MLP neurons of a small language model. Each row is named by its layer, matrix (gate and up: input weights) and neuron, and shows model dimensions 112-207. Each number is 50 + 12 x the weight over its row's rms, rounded and kept within 0 to 99. A neuron's up and down rows have the sign that makes its largest values positive.
Before each neuron's rows, "fires in" lists the words (lower case) most often at its 100 highest values on Wikipedia text that the model never trained on. A number after a token or word is its count.

fires in: "that" 94
L4.gate382:47 52 60 58 72 37 58 46 58 50 26 62 49 56 70 48 50 51 56 43 38 51 64 44 65 40 54 49 53 55 71 55 53 53 53 36 39 75 61 69 59 56 52 53 39 60 35 49 70 39 53 35 48 44 60 57 52 55 47 56 43 52 48 47 47 49 37 35 34 39 60 49 71 54 72 61 43 61 59 43 56 45 56 55 38 51 50 60 54 33 30 40 25 54 45 74
L4.up382:58 58 37 55 53 54 54 63 47 61 36 46 41 53 58 55 42 50 46 42 29 67 73 64 40 53 92 58 35 47 44 38 47 59 45 62 66 46 60 48 61 44 44 63 47 45 37 57 71 61 34 58 66 48 38 37 72 39 38 53 58 51 44 59 59 64 57 41 41 59 67 52 48 30 42 51 50 46 35 46 57 34 43 50 43 49 48 46 44 52 36 62 62 63 18 58

fires in: "not" 73, "t" 11, "never" 9
L9.gate551:34 50 36 43 48 53 45 47 32 56 43 41 67 37 50 39 49 43 34 36 57 46 35 56 51 52 23 68 50 62 47 47 46 40 58 40 45 47 61 58 50 33 47 39 45 16 68 54 48 57 56 28 17 59 46 52 32 64 38 66 53 46 34 55 55 46 50 79 56 31 36 49 56 30 39 48 56 42 46 09 41 54 60 48 35 35 43 45 60 61 70 45 33 42 74 52
L9.up551:48 50 40 34 38 44 37 39 56 54 57 53 42 44 73 60 21 60 41 37 47 56 21 47 53 48 50 58 64 60 69 27 34 27 62 46 56 56 38 59 54 27 53 42 52 30 64 43 58 50 56 42 30 67 58 39 51 56 29 59 56 41 53 71 48 53 64 43 47 49 51 59 41 45 49 54 65 49 31 29 47 81 51 61 46 42 49 48 49 62 56 61 48 48 53 61

fires in: "in" 42, "on" 39, "to" 5
L3.gate111:67 65 67 58 56 49 51 40 37 25 86 67 44 53 21 51 57 62 42 46 20 79 64 64 51 62 57 52 51 38 29 29 43 56 47 39 45 47 60 55 63 37 47 58 54 35 44 41 42 51 58 65 20 38 39 71 27 31 70 54 46 07 32 49 55 54 48 56 35 52 59 52 48 41 52 56 45 56 52 64 56 29 59 64 48 57 61 58 49 61 28 62 52 15 51 50
L3.up111:54 51 58 59 55 56 37 42 61 49 26 44 59 24 45 34 49 49 27 36 38 52 48 63 54 62 48 57 63 53 45 50 54 52 49 60 56 38 63 70 56 41 59 58 34 57 45 61 49 61 39 42 47 45 67 53 52 41 53 48 58 43 66 59 41 35 45 59 49 38 49 44 51 31 49 64 49 45 47 48 61 36 22 53 64 38 58 46 51 55 67 41 55 36 51 56

fires in: "of" 93, "to" 5
L2.gate592:48 64 57 86 42 51 47 48 54 58 54 42 57 52 39 26 51 55 46 50 55 45 58 61 60 49 41 49 35 41 40 48 47 47 39 48 80 55 72 48 57 65 57 43 44 65 56 36 62 37 62 57 37 65 35 72 57 32 55 70 36 59 57 69 51 48 37 54 46 42 46 45 59 61 50 67 46 40 55 39 59 51 62 32 58 58 48 56 39 48 42 56 50 62 65 75
L2.up592:72 56 58 46 35 34 57 58 56 55 44 59 59 26 58 63 63 55 30 45 53 69 57 67 71 58 53 54 43 51 42 44 60 38 28 42 51 42 46 36 64 32 33 46 34 47 60 63 51 46 52 35 27 51 60 44 59 66 39 49 63 44 58 59 48 54 28 56 70 43 40 43 59 57 66 66 53 49 61 42 53 49 74 52 75 46 45 46 43 52 55 57 66 60 77 56

fires in: "which" 34, "that" 32, "the" 20
L3.gate184:27 48 53 85 54 41 44 61 65 38 56 48 43 46 51 55 49 60 35 33 60 43 65 62 55 65 53 54 45 57 60 46 38 62 57 62 58 59 57 43 50 26 56 59 39 50 39 51 47 53 58 52 61 51 66 56 68 35 62 53 59 42 65 46 75 59 41 81 46 36 59 76 50 37 34 50 44 33 70 52 52 36 63 40 65 56 68 51 48 50 63 54 65 60 42 47
L3.up184:44 58 32 47 48 40 54 71 63 78 19 59 57 63 38 47 31 52 46 45 56 54 54 58 51 51 34 65 73 58 46 42 41 73 54 72 46 45 54 56 24 47 41 51 26 40 66 65 57 42 73 69 23 54 66 19 47 60 45 44 54 35 38 51 46 47 49 67 54 52 51 46 42 36 40 39 36 53 59 50 50 76 55 64 47 41 31 41 53 46 55 34 43 67 42 52

fires in: "however" 19, "finished" 14, "despite" 8, "following" 7, "ended" 6, "while" 5
L2.gate276:50 46 57 52 41 47 48 32 60 46 39 47 65 56 38 26 27 56 54 49 36 52 56 16 56 75 37 44 41 59 43 54 51 51 50 53 70 51 72 21 67 40 64 65 34 49 49 50 49 37 47 58 45 63 36 57 47 43 62 58 61 41 47 60 45 68 44 57 48 34 40 59 54 62 40 65 51 42 62 40 48 55 58 47 56 76 47 59 67 50 24 30 48 55 79 67
L2.up276:47 53 32 42 46 56 70 36 60 61 49 27 57 33 48 61 42 77 53 58 46 80 31 52 44 65 36 69 57 57 57 35 51 52 60 64 46 31 57 32 49 56 38 69 39 53 64 47 38 43 56 70 36 71 69 49 62 45 40 44 59 52 52 48 49 55 25 34 55 60 53 25 46 48 50 46 53 43 46 45 72 58 64 51 46 56 50 52 62 30 43 51 57 55 63 49

fires in: "and" 72, "or" 12
L11.gate624:35 50 30 40 56 55 45 40 45 62 64 67 53 51 38 66 79 64 48 60 72 53 24 64 47 44 33 81 56 54 53 70 57 52 48 33 54 46 69 44 74 40 48 57 46 51 68 38 36 62 57 38 52 39 57 57 39 60 30 74 54 45 45 66 60 47 40 38 64 40 42 45 47 55 49 48 60 73 36 41 72 56 67 40 63 53 22 56 56 37 71 47 47 67 54 55
L11.up624:52 55 46 52 48 44 65 41 32 61 68 41 54 72 50 76 50 53 49 53 60 46 40 36 54 45 68 64 56 42 83 67 59 62 62 36 49 54 56 42 60 41 48 44 77 42 52 33 54 46 52 59 31 57 64 21 49 25 51 68 47 47 33 62 53 42 37 38 66 51 42 39 56 34 54 39 55 48 29 52 67 83 41 34 46 40 38 61 49 52 40 69 66 58 52 50

fires in: "have" 48, "allegedly" 5, "very" 5, "ever" 4
L4.gate83:46 47 42 47 67 60 50 68 67 32 43 70 44 40 65 51 49 61 42 59 55 64 44 37 43 62 40 25 44 64 63 56 47 37 48 65 67 77 71 48 64 43 48 50 38 49 45 40 46 47 43 64 46 62 60 58 32 59 48 27 47 33 55 34 44 62 57 49 47 54 46 42 62 56 29 48 50 46 55 43 48 50 61 43 31 76 66 52 67 39 41 64 60 62 60 42
L4.up83:76 32 58 60 45 24 62 72 53 46 24 39 71 52 20 51 48 64 34 53 46 42 49 61 50 27 33 25 51 71 55 68 41 61 30 47 36 37 68 55 44 57 42 29 42 50 68 52 73 53 39 59 39 61 49 40 40 57 43 24 58 45 62 41 36 61 58 54 71 50 56 41 46 61 37 58 53 72 66 35 42 49 55 49 34 30 64 48 49 69 58 45 51 64 42 33

fires in: "third" 21, "first" 20, "fourth" 8, "second" 7, "final" 6, "2nd" 5
L3.gate121:53 28 34 51 70 35 53 50 43 44 49 57 57 55 71 58 49 59 45 70 60 63 73 57 47 55 50 49 61 41 38 59 48 56 64 35 53 47 38 50 28 43 55 83 65 60 48 35 65 74 57 47 49 46 70 60 38 53 59 58 47 36 63 45 52 42 37 50 41 59 33 39 47 53 47 64 60 41 41 35 87 57 52 34 80 55 56 50 55 37 49 46 28 65 48 54
L3.up121:48 39 42 56 34 32 59 63 41 49 46 47 48 44 46 58 57 60 60 61 39 73 42 57 46 50 54 45 66 69 51 50 67 49 36 59 51 57 55 56 23 39 19 61 59 62 58 32 53 33 61 48 63 49 55 74 44 46 49 54 57 54 35 65 51 79 57 45 53 51 53 45 40 57 34 48 51 71 53 42 60 57 64 51 34 51 46 50 65 53 46 34 62 24 43 62

fires in: "not" 57, "never" 9, "just" 4
L7.gate384:60 67 37 44 53 52 50 61 42 36 38 32 36 42 49 53 62 69 52 40 49 44 47 41 50 42 34 34 49 43 65 47 59 42 55 18 15 81 46 54 49 24 47 51 53 46 50 60 41 28 60 68 51 45 39 38 52 30 12 64 43 42 53 42 40 64 55 45 62 54 43 60 51 66 52 32 65 69 64 41 74 35 31 54 68 57 43 50 59 49 56 55 34 55 56 50
L7.up384:58 50 47 39 34 39 33 21 62 47 67 49 59 45 56 46 64 53 36 52 31 53 52 21 56 56 46 54 53 46 52 54 42 36 59 47 53 45 46 68 55 54 57 57 47 31 39 63 55 44 58 45 39 61 40 64 70 49 41 47 36 68 19 50 22 66 53 60 43 43 55 59 47 69 45 67 35 64 66 52 37 65 41 67 54 34 55 75 56 61 26 76 39 54 23 57

fires in: "and" 94
L11.gate197:56 41 40 44 52 29 30 43 32 45 40 53 34 34 39 55 37 49 44 62 57 36 38 41 46 59 53 54 49 56 66 56 40 48 35 48 61 22 37 30 73 23 70 55 37 35 62 47 44 69 53 36 51 67 59 36 22 59 35 53 52 56 33 64 54 58 56 66 45 39 49 73 51 39 69 49 79 46 25 60 45 62 66 70 50 62 40 42 56 55 47 63 47 55 61 32
L11.up197:53 43 50 42 52 57 42 45 68 56 74 56 60 46 54 41 62 54 60 64 58 46 60 29 41 47 27 76 33 35 38 60 59 58 57 37 21 53 67 45 41 52 31 43 71 55 52 44 45 43 51 24 48 64 57 54 40 37 41 64 55 52 41 45 55 51 58 39 45 51 36 26 53 23 38 65 41 60 43 48 58 30 18 39 67 34 38 82 50 54 66 52 83 47 36 36

fires in: "for" 53, "on" 15, "of" 14, "to" 7
L3.gate323:45 54 37 53 38 41 50 37 27 51 72 51 50 56 21 38 56 61 38 50 49 58 48 44 46 44 26 43 58 56 38 55 48 46 58 54 65 21 54 48 63 71 50 50 40 49 41 47 30 44 35 62 49 52 35 40 37 47 54 70 41 48 20 69 66 51 39 61 51 54 52 38 41 69 52 27 63 63 64 38 54 48 76 74 41 57 73 70 40 57 70 44 53 40 48 67
L3.up323:38 37 67 52 46 66 50 55 33 45 47 59 46 33 43 55 62 64 40 73 48 67 60 41 54 46 61 50 42 47 40 62 64 41 26 63 61 51 54 58 48 67 49 64 52 42 70 36 52 63 33 57 25 42 51 43 43 67 32 66 31 60 56 68 69 53 30 66 59 52 55 36 55 42 54 63 70 57 53 41 84 44 56 56 51 54 56 55 51 40 66 29 59 49 43 52

fires in: "have" 31, "of" 25, "with" 6
L2.gate444:56 32 42 48 55 44 45 60 57 32 54 61 52 46 57 49 25 52 37 50 54 16 50 46 64 63 35 68 47 24 55 78 49 40 53 43 65 30 58 56 37 31 48 65 49 76 45 48 56 19 52 47 35 54 66 50 47 45 61 62 57 17 39 47 50 46 35 48 64 50 53 40 73 33 51 75 69 51 41 43 64 35 42 40 40 37 59 64 38 46 55 53 65 51 60 36
L2.up444:52 37 36 55 44 55 73 60 65 39 78 56 32 39 55 59 35 65 60 45 49 56 66 54 58 68 43 34 55 47 41 58 58 48 40 59 42 47 55 46 41 41 41 60 52 56 54 50 46 34 48 54 41 50 55 65 40 40 49 35 38 49 41 69 43 42 53 54 57 54 32 56 43 51 34 35 27 39 57 42 29 68 42 44 39 80 54 76 50 83 73 45 44 43 48 57

fires in: "and" 75, "or" 12
L3.gate638:48 54 47 46 45 41 30 55 49 51 38 47 42 41 77 79 70 56 52 50 22 50 47 57 33 73 68 66 20 36 42 68 38 64 55 39 61 24 55 50 48 48 63 46 41 66 48 17 69 70 58 61 31 72 32 54 46 53 40 66 47 53 52 60 58 42 49 33 39 57 35 34 57 18 43 34 61 58 53 43 58 61 53 39 54 68 59 52 45 33 67 65 66 79 53 45
L3.up638:50 51 34 73 57 52 80 63 59 67 49 54 63 31 42 69 54 34 76 42 54 59 34 67 56 57 70 68 61 50 51 40 59 46 63 59 58 51 60 31 27 47 29 74 48 50 22 53 49 63 63 62 37 43 57 35 44 63 42 48 66 64 44 48 15 55 64 47 55 66 47 56 52 50 50 36 39 47 59 61 40 51 58 47 46 77 44 65 56 64 37 51 48 42 34 52

fires in: "that" 83, "which" 10
L4.gate565:56 59 45 75 46 50 42 44 86 34 49 52 57 55 44 63 50 54 52 62 45 46 81 43 59 38 49 37 42 36 28 42 43 57 50 49 68 65 52 56 36 45 66 34 60 35 40 38 35 25 64 45 43 56 53 57 56 59 68 67 66 28 45 59 79 42 55 55 34 50 46 58 59 47 46 60 53 46 64 51 69 44 51 47 40 46 77 57 48 46 55 57 62 47 45 52
L4.up565:54 35 56 40 45 65 38 52 58 59 35 59 60 52 41 29 46 62 60 62 51 55 42 56 61 61 69 65 39 58 38 52 55 59 63 43 45 41 71 56 36 58 45 25 43 61 42 53 46 52 46 46 31 51 52 37 48 45 60 56 47 52 38 68 50 47 51 22 47 40 52 56 44 21 42 54 31 38 47 35 51 43 52 42 55 35 39 62 45 38 57 54 34 72 51 29

fires in: "with" 99
L2.gate304:66 44 66 49 47 51 53 76 62 49 46 57 47 41 61 81 36 55 57 63 58 48 56 59 55 56 27 64 68 48 44 67 49 62 66 51 58 53 42 64 65 29 57 67 32 41 32 32 41 85 40 51 50 57 57 81 50 59 48 58 57 37 61 69 59 38 35 55 56 53 51 67 65 28 50 42 58 68 46 45 75 42 50 43 42 62 30 58 42 47 56 42 55 35 66 66
L2.up304:48 37 54 41 50 46 66 63 54 55 55 55 49 56 40 42 46 49 52 39 56 40 63 68 68 50 28 34 34 38 39 81 59 81 59 62 50 45 35 58 43 43 61 59 40 82 51 29 48 36 53 51 47 69 46 48 45 56 61 33 39 55 63 64 43 50 37 48 43 61 37 37 40 60 43 43 73 57 68 64 43 50 38 39 69 44 31 57 49 52 45 53 71 55 62 36

fires in: "by" 53, "allegedly" 4
L3.gate452:53 36 49 38 81 52 37 57 57 69 71 85 46 35 64 52 53 59 54 55 48 60 60 47 48 65 49 50 48 64 55 50 68 62 42 57 65 50 43 45 53 46 46 40 63 72 17 43 52 58 52 59 40 58 29 40 54 57 33 53 42 31 47 41 70 71 29 47 42 72 35 48 42 40 48 55 40 57 62 42 47 32 56 52 21 40 43 32 55 44 40 20 54 64 41 50
L3.up452:50 56 76 57 27 53 54 41 82 50 36 53 69 62 35 66 51 55 51 49 54 47 52 55 70 38 57 48 45 61 48 53 47 74 57 55 36 44 65 56 48 51 61 55 60 49 47 61 44 64 60 46 65 52 47 45 50 46 56 44 48 48 32 60 57 47 56 30 64 53 30 54 52 54 51 37 60 50 41 53 44 44 50 40 32 41 67 39 50 67 67 41 64 37 64 55

fires in: "with" 29, "its" 24, "his" 11, "whose" 9, "their" 7, "my" 5
L3.gate586:71 33 66 59 68 37 44 50 64 42 39 46 53 45 67 51 44 47 55 68 55 38 57 57 66 51 46 43 65 52 44 67 61 63 64 59 26 77 59 47 57 16 64 59 26 47 56 38 46 40 51 56 36 57 54 76 68 54 34 64 45 39 37 27 64 58 41 52 52 29 58 50 62 57 60 46 56 43 56 35 51 28 53 68 61 75 45 54 55 54 54 45 71 68 66 67
L3.up586:50 52 79 54 59 35 62 49 46 70 48 38 70 60 60 60 60 48 56 69 39 61 54 49 69 35 56 32 53 35 46 43 48 49 63 50 38 67 48 46 45 52 67 78 62 50 73 49 53 55 52 14 38 52 44 58 52 49 61 40 71 47 49 52 43 45 26 30 56 40 52 37 61 73 57 53 49 58 65 49 48 42 42 67 66 70 77 58 43 47 58 39 57 53 49 68

fires in: "was" 46, "is" 18, "were" 17, "being" 16
L4.gate584:57 73 55 53 57 66 60 40 70 61 50 63 38 54 55 72 41 51 36 56 46 65 38 51 53 59 54 24 49 54 53 51 56 55 58 25 38 66 45 65 56 68 36 50 67 51 63 28 56 54 48 29 69 45 69 54 49 39 52 59 28 44 45 44 50 61 30 63 47 56 61 61 67 46 45 51 58 27 54 66 51 61 55 60 48 46 62 42 39 29 63 32 51 62 54 52
L4.up584:68 49 61 78 37 48 58 62 68 54 60 47 57 43 37 64 53 50 50 42 77 42 56 58 69 44 59 37 49 44 50 62 60 58 55 60 39 45 45 39 53 49 84 44 49 56 61 47 43 47 47 88 53 59 67 63 34 32 42 64 70 61 35 50 48 69 34 50 43 57 43 48 27 62 45 59 47 52 54 54 49 52 41 57 40 52 58 60 50 50 57 38 71 57 52 65

fires in: "was" 79, "and" 10, "is" 10
L2.gate626:44 24 61 58 67 60 43 46 63 28 57 70 63 29 52 57 50 53 59 52 54 30 09 52 52 63 54 56 56 41 55 48 55 51 52 33 65 35 46 59 63 43 40 54 20 47 57 45 51 79 40 55 54 61 64 38 61 50 63 32 61 53 49 50 59 44 38 55 60 33 40 40 64 39 52 40 54 51 38 49 43 48 44 58 14 42 56 25 49 40 57 49 55 65 70 56
L2.up626:31 43 59 56 66 37 53 35 60 41 38 80 54 38 53 65 48 65 46 53 47 61 44 56 61 35 65 64 50 52 66 50 45 68 53 56 30 55 81 44 60 43 50 48 71 55 51 35 54 48 49 45 81 67 61 56 58 59 60 74 53 64 50 35 56 45 60 55 71 63 41 44 57 54 62 46 48 37 63 59 48 47 56 64 53 55 37 48 47 45 50 50 48 50 66 66

fires in: "that" 41, "this" 16, "which" 14, "what" 13
L5.gate575:47 68 45 44 51 31 56 54 62 61 57 56 61 41 43 61 66 58 52 53 51 43 59 35 55 42 45 35 84 36 43 61 30 56 37 48 60 39 61 35 77 55 46 70 59 41 50 51 54 68 50 42 54 71 51 33 69 52 42 66 44 34 47 65 60 48 53 59 53 44 50 59 42 78 52 74 36 45 60 40 75 47 57 61 33 29 59 70 37 47 82 44 33 71 50 35
L5.up575:35 39 51 33 46 46 51 37 63 74 48 68 49 42 49 57 16 98 51 56 61 61 42 62 57 53 32 64 61 50 46 58 55 61 39 46 51 57 50 39 55 51 57 77 52 57 60 32 46 59 42 57 43 37 55 49 19 43 67 42 45 54 44 61 58 52 41 47 59 52 51 50 43 49 56 60 50 74 54 30 63 51 64 46 24 51 42 52 56 57 60 48 35 54 40 35

fires in: "who" 79, "are" 6, "were" 5, "was" 4
L3.gate469:43 49 67 44 55 69 63 65 37 56 54 27 63 81 27 49 42 58 49 59 59 60 32 42 70 32 56 45 62 33 56 49 33 53 58 47 35 60 52 57 64 41 39 56 51 59 41 19 27 46 57 67 44 58 58 45 60 53 56 50 35 51 53 58 37 60 52 43 55 41 64 56 54 68 46 56 49 42 65 37 51 45 50 45 58 58 54 28 43 37 52 47 38 64 70 70
L3.up469:53 43 45 71 59 59 64 44 59 36 45 44 48 59 41 64 41 40 39 70 44 55 41 71 53 57 49 61 49 31 41 55 50 60 63 65 54 44 43 35 73 51 66 62 40 63 46 48 72 53 36 54 61 70 64 48 68 53 49 54 46 61 60 53 53 52 38 56 45 30 53 34 38 38 36 50 55 58 55 46 64 48 38 51 54 58 39 43 47 30 69 39 60 51 49 57

fires in: "while" 50, "began" 15, "finished" 13, "starting" 7
L2.gate202:48 44 65 66 53 63 53 56 70 68 40 61 50 42 54 43 29 62 45 62 44 34 57 33 42 52 44 37 48 53 08 63 43 41 63 35 30 61 67 25 46 45 72 55 52 29 41 30 56 40 65 49 45 53 53 65 38 41 50 59 38 60 46 75 50 35 43 69 50 55 50 56 70 43 42 61 63 47 55 49 40 57 62 42 40 64 50 61 52 40 51 71 46 55 71 48
L2.up202:67 46 51 58 45 68 48 57 62 58 46 33 44 41 52 35 31 49 51 51 46 49 37 30 43 51 44 46 57 35 40 46 55 30 58 78 39 52 43 52 58 49 69 75 36 44 40 52 38 25 57 45 45 42 52 63 45 62 70 51 38 65 68 42 58 37 44 50 52 47 48 44 49 29 52 52 34 46 53 28 37 52 45 26 59 62 53 64 41 46 37 54 32 47 78 55

fires in: "not" 71, "never" 8
L3.gate370:54 43 51 50 44 55 62 76 48 56 38 61 40 59 50 60 40 45 56 45 59 59 42 40 65 50 51 55 52 65 71 57 53 54 64 16 46 49 49 58 49 27 47 56 34 47 50 49 40 51 52 58 16 55 43 40 38 62 21 49 35 41 44 42 58 48 38 75 55 47 34 56 48 31 53 46 66 50 38 34 49 38 41 52 63 39 54 46 41 51 26 62 47 49 19 61
L3.up370:47 55 45 38 36 65 73 43 49 51 41 50 59 50 35 39 52 54 25 48 54 50 34 41 63 63 43 43 43 57 60 49 44 41 47 44 36 50 45 37 47 50 66 45 14 37 64 50 36 45 73 44 43 38 39 66 47 66 16 18 52 56 46 64 55 52 54 47 53 54 56 60 51 43 48 46 57 48 54 52 60 72 34 49 51 21 48 41 38 42 51 59 35 69 18 41

fires in: "first" 44, "second" 19, "third" 4
L7.gate222:51 46 60 42 58 58 60 30 47 57 37 58 47 47 47 62 61 47 32 61 54 41 23 51 55 62 25 55 77 35 38 49 56 66 73 54 39 57 55 57 27 46 51 61 46 35 43 61 62 51 64 41 51 38 72 29 51 48 46 36 59 22 59 54 67 55 44 47 53 57 41 44 80 47 71 61 44 42 48 55 72 58 47 54 43 55 41 60 62 54 43 49 35 55 24 51
L7.up222:64 50 65 55 40 63 52 56 59 43 54 45 37 47 54 53 37 47 51 24 60 49 33 63 57 44 40 41 48 67 86 54 26 58 35 58 33 25 63 56 58 57 58 67 55 66 65 51 36 63 65 30 34 48 45 55 46 59 35 59 56 62 36 56 47 53 32 40 47 54 75 66 34 28 35 28 56 51 63 49 64 47 50 56 41 39 55 53 55 37 30 42 46 45 59 61

fires in: "that" 98
L4.gate364:39 27 64 40 66 42 46 51 70 48 46 67 62 16 49 75 41 46 68 61 41 38 66 36 58 72 25 46 59 52 41 43 51 31 55 39 56 51 45 36 55 50 30 38 61 40 38 62 57 38 38 47 31 73 68 25 59 48 58 37 67 59 44 66 41 26 35 55 56 63 21 59 57 42 36 57 57 44 51 28 35 41 46 51 44 58 47 38 60 58 66 46 42 47 73 37
L4.up364:31 38 72 57 68 63 30 36 72 59 28 59 62 50 50 86 44 58 79 60 56 53 65 32 60 69 45 50 34 35 49 39 64 21 42 38 74 50 49 45 38 41 33 69 56 36 55 47 72 57 48 68 57 49 64 33 44 54 61 28 58 49 48 54 45 34 36 49 28 44 35 50 64 48 60 60 71 53 34 56 71 43 66 55 55 58 61 56 51 39 50 44 49 57 57 29

fires in: "4" 20, "10" 10, "9" 9, "3" 8, "6" 6, "19" 5
L4.gate441:52 50 55 47 48 40 60 44 45 49 56 40 21 61 51 14 59 45 43 48 48 57 51 43 62 42 35 57 52 50 56 31 28 41 53 51 47 66 58 51 35 62 34 45 57 55 54 70 51 42 74 55 32 52 45 38 22 44 42 60 61 60 24 65 58 69 55 35 38 54 64 51 47 44 32 51 28 34 63 57 34 49 60 46 69 65 46 68 42 72 17 48 37 56 55 58
L4.up441:58 53 47 61 43 51 71 44 41 50 67 46 60 46 31 55 51 47 65 71 38 49 48 51 57 68 45 49 39 42 48 18 39 53 43 58 64 61 44 53 54 40 51 50 59 46 38 69 54 30 64 45 67 54 22 74 66 42 44 41 66 48 50 42 46 45 46 53 60 43 56 50 48 58 62 53 48 56 59 37 76 45 68 66 39 47 51 68 45 58 57 56 49 54 83 31

fires in: "and" 55, "than" 19, "as" 7, "but" 4
L3.gate62:52 48 49 61 66 65 68 50 48 43 45 55 61 42 44 52 57 47 48 71 55 46 59 59 67 62 18 71 66 45 63 58 49 64 41 56 58 56 85 52 50 48 33 65 54 71 60 38 47 47 41 56 48 47 54 52 43 28 49 42 27 45 46 59 60 42 43 50 69 66 26 42 54 56 52 47 53 50 44 52 55 48 72 55 72 38 52 53 38 52 44 33 61 55 57 44
L3.up62:65 39 51 67 55 45 34 47 51 58 37 72 59 53 58 49 29 43 51 35 54 75 28 56 58 77 51 34 60 47 56 51 59 62 51 64 41 45 47 59 47 37 50 71 61 57 36 68 51 39 59 29 55 78 40 50 45 56 41 67 66 61 30 36 51 48 52 50 59 36 18 51 45 49 41 47 61 44 67 57 50 41 48 38 16 54 45 35 57 33 51 59 45 35 47 55

fires in: "was" 65, "were" 29, "been" 5
L2.gate143:52 36 44 42 54 65 66 51 57 35 69 47 65 49 61 84 37 62 46 60 52 38 59 34 53 58 33 66 64 61 65 46 59 64 51 55 59 57 50 52 56 36 45 68 62 68 52 53 39 63 57 59 49 60 52 33 66 41 39 45 45 35 54 67 38 59 33 81 71 55 53 49 58 76 57 53 62 34 46 46 19 53 56 47 54 51 57 46 61 39 55 31 41 64 72 52
L2.up143:71 52 40 64 59 48 67 65 77 58 72 61 59 25 50 33 45 52 56 32 63 50 26 33 61 41 48 46 50 48 58 50 50 48 66 73 51 41 55 39 45 58 57 35 45 47 47 44 55 31 20 69 59 74 55 48 63 57 43 60 73 56 31 48 70 24 42 33 61 61 37 42 48 56 33 53 29 43 51 53 55 62 64 60 42 44 60 45 45 57 62 42 65 58 62 62

fires in: "that" 99
L4.gate360:28 47 45 55 62 61 68 35 58 55 47 64 58 43 45 76 55 49 49 56 46 66 62 47 76 58 60 38 39 34 51 40 47 48 35 53 46 67 79 44 60 56 74 61 52 49 38 46 50 47 33 63 59 61 57 42 46 51 50 51 52 27 50 40 73 24 42 51 40 73 45 29 73 47 80 30 43 48 48 56 53 40 55 40 38 43 54 44 61 30 73 46 52 57 56 67
L4.up360:35 27 37 32 83 33 61 63 69 31 56 71 64 43 52 69 47 46 66 55 52 39 67 56 46 59 56 62 31 24 62 45 57 54 58 55 58 50 63 44 64 51 40 65 62 56 35 35 68 48 54 52 42 50 48 38 50 49 57 53 53 63 59 40 58 32 49 49 48 51 27 46 37 46 62 66 52 67 57 51 57 14 56 49 51 38 50 65 53 45 54 45 65 53 51 51

fires in: "and" 55, "which" 35
L3.gate75:39 30 54 59 61 45 67 45 54 59 44 57 37 72 42 59 33 44 50 45 59 55 38 40 60 63 39 65 44 32 51 46 46 72 50 33 33 58 65 48 67 66 30 58 50 53 44 52 57 26 63 29 50 67 46 34 82 39 46 54 43 74 53 42 46 49 44 48 47 55 40 41 51 37 59 42 51 32 26 41 62 63 61 66 55 49 44 59 37 53 62 77 52 71 71 49
L3.up75:27 38 30 59 73 48 40 58 57 36 29 58 61 58 47 64 27 44 64 58 43 44 28 54 48 62 54 63 43 62 46 49 37 50 43 59 59 49 59 42 54 64 60 86 44 54 40 38 54 66 47 39 53 64 64 57 30 50 43 39 44 54 09 35 31 56 43 65 58 49 32 47 46 38 71 45 51 55 61 63 64 43 53 58 38 54 55 76 53 37 61 60 50 51 52 45

fires in: "when" 47, "that" 13, "although" 4, "files" 4, "using" 4
L3.gate215:40 38 63 54 53 55 46 57 44 40 71 62 64 41 18 64 45 45 57 38 62 22 56 38 60 72 52 41 65 44 64 48 30 38 46 55 62 59 60 43 38 20 63 49 37 37 48 40 45 61 37 47 47 49 90 66 34 44 40 59 44 51 41 47 69 39 20 68 49 43 39 51 50 64 50 60 45 68 56 24 50 61 65 43 39 53 61 53 55 59 61 56 53 42 79 49
L3.up215:51 70 28 62 60 35 59 52 48 56 54 55 40 42 45 64 36 53 52 66 43 32 49 43 73 52 56 51 54 35 59 68 46 36 74 39 64 44 50 42 44 65 33 55 52 40 52 33 58 44 45 63 47 73 60 32 58 43 51 67 56 66 67 52 69 20 40 51 51 54 67 47 64 23 40 64 70 36 55 54 63 38 70 64 62 61 49 80 54 58 67 54 54 47 47 53